{
  "num_hidden_layers": 12,
  "hidden_size": 192,
  "num_attention_heads": 6,
  "num_key_value_heads": 1,
  "head_dim": 32,
  "intermediate_size": 512,
  "vocab_size": 798,
  "hidden_act": "swiglu",
  "norm": "rmsnorm",
  "norm_place": "pre",
  "norm_eps": 1e-05,
  "positions": "rope",
  "rope_theta": 10000.0,
  "rope_fraction": 1.0,
  "qk_norm": true,
  "attn_scale": 0.177,
  "bias": "none",
  "tie_word_embeddings": false,
  "parallel_block": false,
  "extras": ["capped logits"],
  "init": "uniform",
  "init_std_qkv": 0.0257,
  "init_std_o": 0.0,
  "init_std_up": 0.0257,
  "init_std_down": 0.0,
  "optimizer": "muon_variant",
  "learning_rate": 0.00477,
  "beta1": 0.95,
  "weight_decay": 0.049,
  "lr_head": 0.00496,
  "max_grad_norm": 1.0,
  "warmup_steps": 136,
  "schedule": "wsd",
  "decay_fraction": 1.0,
  "decay_shape": "linear",
  "final_lr_fraction": 0.0,
  "batch_tokens": 32768,
  "max_seq_len": 512,
  "doc_mask": true,
  "train_tokens": 130400000,
  "max_steps": 3980,
  "dataset": "wikipedia_en"
}
MLP neurons of a small language model. Each row is named by its layer, matrix (gate and up: input weights; down: output weights) and neuron, and shows model dimensions 80-175. Each number is 50 + 12 x the weight over its row's rms, rounded and kept within 0 to 99. A neuron's up and down rows have the sign that makes its largest values positive.
After each neuron's rows, "fires after" lists the tokens most often just before its 100 highest values on Wikipedia text that the model never trained on; "fires before" lists the tokens most often just after its 100 highest values on Wikipedia text that the model never trained on.

L6.gate313:45 45 26 48 49 72 61 65 35 39 47 65 64 42 48 38 41 54 36 45 26 49 39 48 32 58 65 57 49 26 54 38 45 56 49 51 57 39 67 70 65 45 51 57 41 73 21 65 61 33 49 50 35 38 66 54 63 59 53 39 45 51 38 36 76 40 70 48 53 64 32 68 37 67 46 68 39 52 41 55 42 39 62 50 54 53 51 64 24 44 46 45 45 56 35 50
L6.up313:53 48 35 20 49 43 42 53 59 66 49 60 44 60 67 68 49 62 36 30 50 34 52 40 10 39 48 68 54 47 38 54 51 38 56 64 47 47 47 57 60 49 48 50 49 60 38 54 50 39 58 48 44 54 65 43 58 68 29 21 67 46 52 52 41 50 53 48 52 30 31 50 33 60 35 56 37 34 43 51 81 60 64 34 42 53 52 59 40 66 51 68 57 35 57 61
L6.down313:72 70 45 50 58 50 64 36 30 70 56 54 42 30 58 56 65 51 86 57 54 42 64 62 33 64 52 40 39 49 45 65 29 36 66 49 41 46 70 59 58 62 58 57 30 51 54 75 49 41 53 37 27 44 56 67 29 33 43 48 58 39 38 33 45 51 50 59 50 53 74 34 43 71 47 54 60 40 51 44 56 53 79 63 39 50 54 37 58 75 51 59 50 27 31 49
fires after: "i", "an", "en", "o", "he", "e"
fires before: "e", "k", "es", "o", "h", "r"

L9.gate510:57 44 41 48 71 51 39 46 42 54 33 51 37 59 52 36 57 43 53 37 56 33 63 62 62 41 37 32 58 54 43 54 41 63 38 52 44 58 56 53 38 35 68 48 70 31 52 52 50 47 56 55 74 59 45 46 57 42 58 49 51 55 32 38 33 47 48 49 54 45 60 41 69 56 58 55 54 51 64 73 49 44 69 48 58 62 41 42 53 39 56 41 77 35 31 54
L9.up510:66 65 45 43 51 50 59 58 52 48 50 39 61 58 58 38 47 26 47 38 54 40 29 62 52 33 51 34 36 38 57 47 43 63 81 29 60 62 63 68 59 66 68 60 35 58 52 55 55 41 59 28 52 55 32 44 46 49 46 60 57 58 30 57 39 36 54 47 55 54 36 53 53 46 55 49 45 63 67 46 67 59 55 55 52 43 50 30 47 55 59 81 44 40 39 46
L9.down510:42 65 50 56 38 70 47 62 67 55 33 42 52 48 50 49 64 28 55 53 55 26 51 50 39 50 32 45 82 46 57 45 28 36 51 71 34 76 36 33 70 41 46 40 61 52 34 33 53 46 73 50 59 55 41 51 51 48 61 55 26 39 35 67 48 51 32 49 47 42 49 64 63 63 58 69 59 35 40 42 44 31 30 56 55 60 41 48 26 47 48 50 63 49 53 56
fires after: "u", "ed", "e", "w", "S", "o"
fires before: "in", "g", "at", "b", "e", "v"

L2.gate18:56 53 62 30 55 62 25 45 55 50 38 64 53 40 53 26 47 47 58 60 33 74 59 46 41 61 39 29 39 70 47 68 69 49 37 56 36 30 56 55 46 44 51 56 30 31 37 45 65 43 51 59 71 80 62 20 45 33 57 47 66 59 40 30 56 32 25 64 52 54 43 41 58 70 54 42 43 62 70 47 54 52 45 44 39 40 37 64 42 59 44 49 33 37 50 58
L2.up18:41 32 48 64 45 63 40 26 31 37 60 51 53 60 60 58 45 41 57 59 45 26 59 51 42 61 66 63 39 39 64 41 28 50 57 54 38 43 50 54 53 50 55 62 59 41 41 43 56 31 45 55 25 37 58 60 59 32 50 58 47 39 59 52 32 71 34 65 31 43 64 51 45 64 62 36 43 55 38 39 61 46 47 60 53 51 64 36 49 50 55 45 44 56 60 47
L2.down18:41 50 70 60 63 54 43 30 49 27 59 21 46 51 45 59 60 57 43 62 50 40 33 46 33 55 66 35 30 46 36 67 52 54 62 82 63 27 47 50 58 38 26 50 52 51 46 57 64 43 53 58 54 49 33 59 58 70 63 49 50 61 57 43 50 54 39 35 39 39 66 62 43 56 49 64 56 52 32 48 59 42 34 56 66 54 53 45 62 51 58 45 59 44 52 50
fires after: " a"
fires before: "s", "l", "b", "t", "on", "-"

L7.gate123:58 37 66 77 49 49 46 32 52 39 39 60 59 58 53 63 51 42 32 56 34 63 62 86 33 53 47 52 52 21 27 34 42 72 33 32 37 62 38 44 64 43 61 51 64 53 35 49 76 53 54 65 54 59 45 37 69 39 61 44 52 53 44 46 32 61 44 67 53 50 36 47 49 52 49 47 57 40 39 51 51 36 58 36 50 53 43 73 37 53 71 55 53 58 50 53
L7.up123:34 45 35 47 68 65 37 53 66 54 48 39 61 47 45 57 54 56 59 52 61 41 48 46 63 61 61 85 49 63 42 61 36 50 51 51 56 57 55 74 41 58 71 67 52 61 66 23 44 34 38 63 45 62 41 65 44 46 53 47 53 58 54 47 68 58 84 52 46 26 45 43 31 42 45 27 45 34 60 55 70 69 55 33 47 31 41 61 61 65 12 56 49 62 28 60
L7.down123:56 43 57 46 34 58 42 35 55 29 73 54 55 60 46 53 58 61 62 47 40 61 72 50 50 62 61 66 40 47 57 54 33 46 40 34 40 56 32 70 46 62 60 55 36 49 44 51 55 41 44 67 35 45 51 41 47 41 48 39 41 76 48 46 59 60 23 53 56 68 23 30 67 35 57 39 62 40 59 48 44 47 60 18 38 54 48 52 31 30 30 37 54 63 50 65
fires after: "i", "r", "e", "o", "ar"
fires before: "e", "er", "en", "t", "at", "l"

L6.gate226:59 31 59 65 53 62 53 55 28 51 63 49 53 53 55 44 38 54 56 66 46 71 60 69 43 65 57 67 65 52 48 43 61 41 28 65 63 57 40 64 57 43 69 43 57 63 69 60 32 48 41 39 36 43 69 25 41 52 48 85 35 50 53 55 50 35 34 37 29 51 53 55 71 55 54 61 40 43 36 59 66 24 49 48 63 46 44 62 29 59 67 40 49 44 45 67
L6.up226:35 43 30 48 41 56 50 51 54 50 38 49 51 70 54 47 56 55 54 54 53 41 53 63 47 35 55 48 54 61 48 46 68 66 70 52 39 43 41 45 41 42 62 55 65 55 66 62 64 52 61 34 58 61 51 36 53 59 44 43 62 37 36 61 37 68 62 38 24 41 56 56 62 46 39 49 34 48 59 50 62 74 53 29 41 68 61 51 68 74 29 50 39 80 81 57
L6.down226:43 76 41 54 34 57 68 29 61 26 52 52 59 37 57 73 49 65 57 43 57 44 73 64 70 58 31 44 32 63 24 39 44 48 46 31 61 48 41 58 42 51 30 65 53 60 38 49 34 51 50 47 53 62 46 46 78 38 60 42 48 41 69 54 43 68 50 56 55 67 65 33 40 39 60 66 46 42 36 47 50 66 59 65 52 60 45 46 43 50 48 51 49 45 65 68
fires after: "i", "o", "P", "es", "l", "p"
fires before: "t", "it", "o", "n", "e"

L2.gate129:55 42 37 53 41 56 69 48 42 50 65 64 50 61 66 36 54 59 67 73 46 54 67 45 28 59 61 48 32 79 51 57 60 72 63 77 45 30 53 45 35 47 21 58 37 41 60 39 56 46 34 24 63 63 58 79 51 35 52 52 41 45 49 44 42 69 53 31 43 40 67 59 59 48 57 64 47 54 78 59 54 61 68 60 21 52 53 48 39 58 57 38 52 46 53 51
L2.up129:40 53 37 41 49 75 54 46 67 38 45 40 46 30 59 50 60 67 46 68 37 52 66 41 62 57 43 42 35 67 39 68 33 64 50 41 57 37 55 24 57 52 58 58 46 43 39 34 61 56 25 51 55 43 51 40 62 50 74 71 52 42 52 44 62 63 31 27 55 39 45 34 51 51 51 58 53 72 41 44 59 64 42 52 69 53 70 48 49 71 37 42 34 63 54 51
L2.down129:62 45 57 44 39 59 51 22 55 32 56 50 51 56 40 54 66 14 50 52 42 64 52 39 45 50 65 51 37 44 42 60 55 77 62 43 62 55 46 55 54 46 47 63 42 51 49 44 58 47 48 29 35 27 46 52 41 67 66 67 61 41 65 44 58 76 28 44 64 52 53 53 52 56 26 40 53 49 44 43 43 40 50 49 41 53 48 55 62 67 40 36 50 61 69 46
fires after: " a"
fires before: "s", "l", "b", "-", "on", "t"

L9.gate471:45 54 47 48 64 51 30 28 38 56 51 50 44 51 59 61 45 54 35 26 63 48 36 62 53 53 35 28 48 38 53 41 58 60 48 31 43 50 44 33 57 53 62 46 54 66 59 45 49 51 32 68 49 35 63 39 61 61 45 40 57 38 61 28 54 42 48 54 39 25 58 69 56 68 50 47 46 53 74 49 44 41 31 70 37 67 56 56 46 50 49 47 49 58 58 35
L9.up471:55 72 34 30 32 62 31 42 67 63 67 52 70 71 68 59 46 52 40 42 61 55 28 36 39 59 51 58 50 68 45 51 44 74 39 43 44 55 58 70 66 32 59 43 28 49 39 44 66 19 57 50 54 70 55 40 66 39 54 58 54 37 49 35 61 58 54 56 37 71 61 65 54 66 21 56 56 35 43 47 67 45 45 61 50 49 39 57 39 53 61 47 34 40 40 58
L9.down471:40 44 52 48 67 32 57 54 40 44 53 50 51 41 49 58 46 59 67 29 48 49 31 66 47 41 68 33 32 46 42 60 52 56 33 46 48 64 75 52 50 52 58 49 40 50 53 51 59 43 36 56 39 55 34 50 59 59 70 54 61 68 63 71 52 46 52 57 55 66 66 32 77 83 38 39 76 39 39 67 63 46 64 42 58 68 52 48 25 46 57 64 46 74 35 57
fires after: "x", " ", "in", "o", "c", "="
fires before: "=", "es", "l", "e", "er", "o"

L9.gate328:67 32 63 56 40 44 33 71 52 64 66 52 59 53 70 34 45 52 61 59 45 47 58 46 32 43 39 39 48 56 73 53 42 61 45 55 54 47 62 41 48 66 40 42 34 67 28 64 60 59 47 47 54 68 43 31 86 55 48 49 59 49 37 36 49 43 52 32 50 53 55 55 59 88 49 51 44 38 36 52 41 39 35 53 63 35 42 46 56 68 56 59 42 37 36 43
L9.up328:56 53 43 51 58 37 46 44 53 47 42 64 58 53 62 40 48 33 29 58 47 60 44 45 36 65 43 50 55 36 61 54 41 44 62 69 36 34 53 40 48 27 58 62 56 45 53 66 33 54 56 54 36 67 42 45 65 70 45 32 48 51 60 56 22 64 61 27 58 56 55 56 50 44 53 35 50 65 38 40 66 42 39 39 47 44 50 61 59 46 28 51 49 55 66 24
L9.down328:52 53 38 49 40 43 52 68 43 55 48 71 37 64 43 42 74 72 38 44 28 67 58 62 56 46 57 46 68 53 62 61 56 60 75 80 52 67 74 56 54 37 39 49 50 61 37 67 61 52 33 42 40 41 49 60 46 64 58 59 56 49 49 61 48 34 37 53 35 50 70 54 26 34 48 52 44 50 41 53 62 42 38 40 57 35 50 63 38 37 60 47 48 46 49 67
fires after: "y", "n", "er", " a", ":"
fires before: "1", "2", "s", "l"

L9.gate194:39 45 40 56 63 54 34 37 63 67 51 66 69 47 59 45 39 69 59 62 36 45 46 59 42 53 29 47 54 43 32 27 39 81 71 38 37 38 41 46 72 25 57 56 55 57 31 69 56 64 55 53 45 24 40 70 48 49 73 64 55 37 51 39 52 20 59 73 52 21 53 45 48 65 35 25 54 38 39 42 68 59 51 49 42 42 55 54 69 70 46 40 46 61 50 57
L9.up194:37 36 23 41 31 63 43 43 57 34 65 46 59 44 52 36 33 46 41 58 35 49 40 64 37 70 53 69 43 47 38 36 42 65 61 48 54 45 50 64 46 75 53 49 26 51 17 52 44 70 57 53 52 53 34 40 67 48 44 46 47 68 46 38 49 45 82 47 68 59 63 48 50 43 58 44 51 53 54 48 60 63 54 38 69 46 70 48 49 75 65 50 51 49 46 66
L9.down194:41 55 40 54 38 62 42 33 49 60 51 52 65 65 44 40 37 33 52 44 57 59 49 50 63 56 40 45 37 57 36 74 56 62 42 52 44 31 45 52 49 45 54 39 50 43 52 41 49 57 50 48 49 52 43 61 61 64 46 47 49 30 56 49 62 36 30 54 42 68 65 40 45 47 66 60 47 45 42 57 55 22 60 63 46 64 38 54 43 57 63 59 45 50 58 57
fires after: "o", " a", " w", "b"
fires before: "s", "it", "t", "l"

L6.gate179:31 13 47 56 57 44 42 73 57 52 39 46 41 46 61 44 48 66 82 46 47 31 52 46 44 62 35 45 59 58 58 52 70 41 77 37 57 56 38 33 58 52 52 61 68 43 32 46 43 40 37 43 60 47 29 54 49 49 60 65 50 49 35 63 52 53 58 54 37 61 56 58 52 37 51 46 36 41 52 81 59 53 61 75 58 53 52 46 35 50 55 52 57 70 49 57
L6.up179:24 39 49 39 48 62 40 66 55 41 39 39 51 48 28 55 41 69 44 66 49 45 45 45 56 47 64 51 46 53 38 47 62 39 66 44 42 35 34 68 50 57 35 38 27 59 26 52 08 69 44 55 38 54 51 61 56 44 49 58 50 60 56 69 49 65 43 55 58 63 43 50 57 37 70 68 44 49 55 65 45 61 36 62 50 51 49 41 42 52 55 43 47 28 26 34
L6.down179:67 65 46 62 66 42 52 45 44 47 42 49 59 78 48 62 58 59 40 59 48 53 49 46 62 49 61 51 44 34 41 57 45 48 33 50 62 40 28 65 42 73 85 48 43 60 44 61 50 70 64 42 48 54 48 53 73 68 31 42 73 29 46 36 41 70 69 54 27 41 71 38 42 54 53 61 57 31 50 52 53 39 50 51 46 60 49 52 43 39 38 44 60 33 59 38
fires after: " a", "a", "o", "z", "d"
fires before: "b", "d", "m", "v", "it"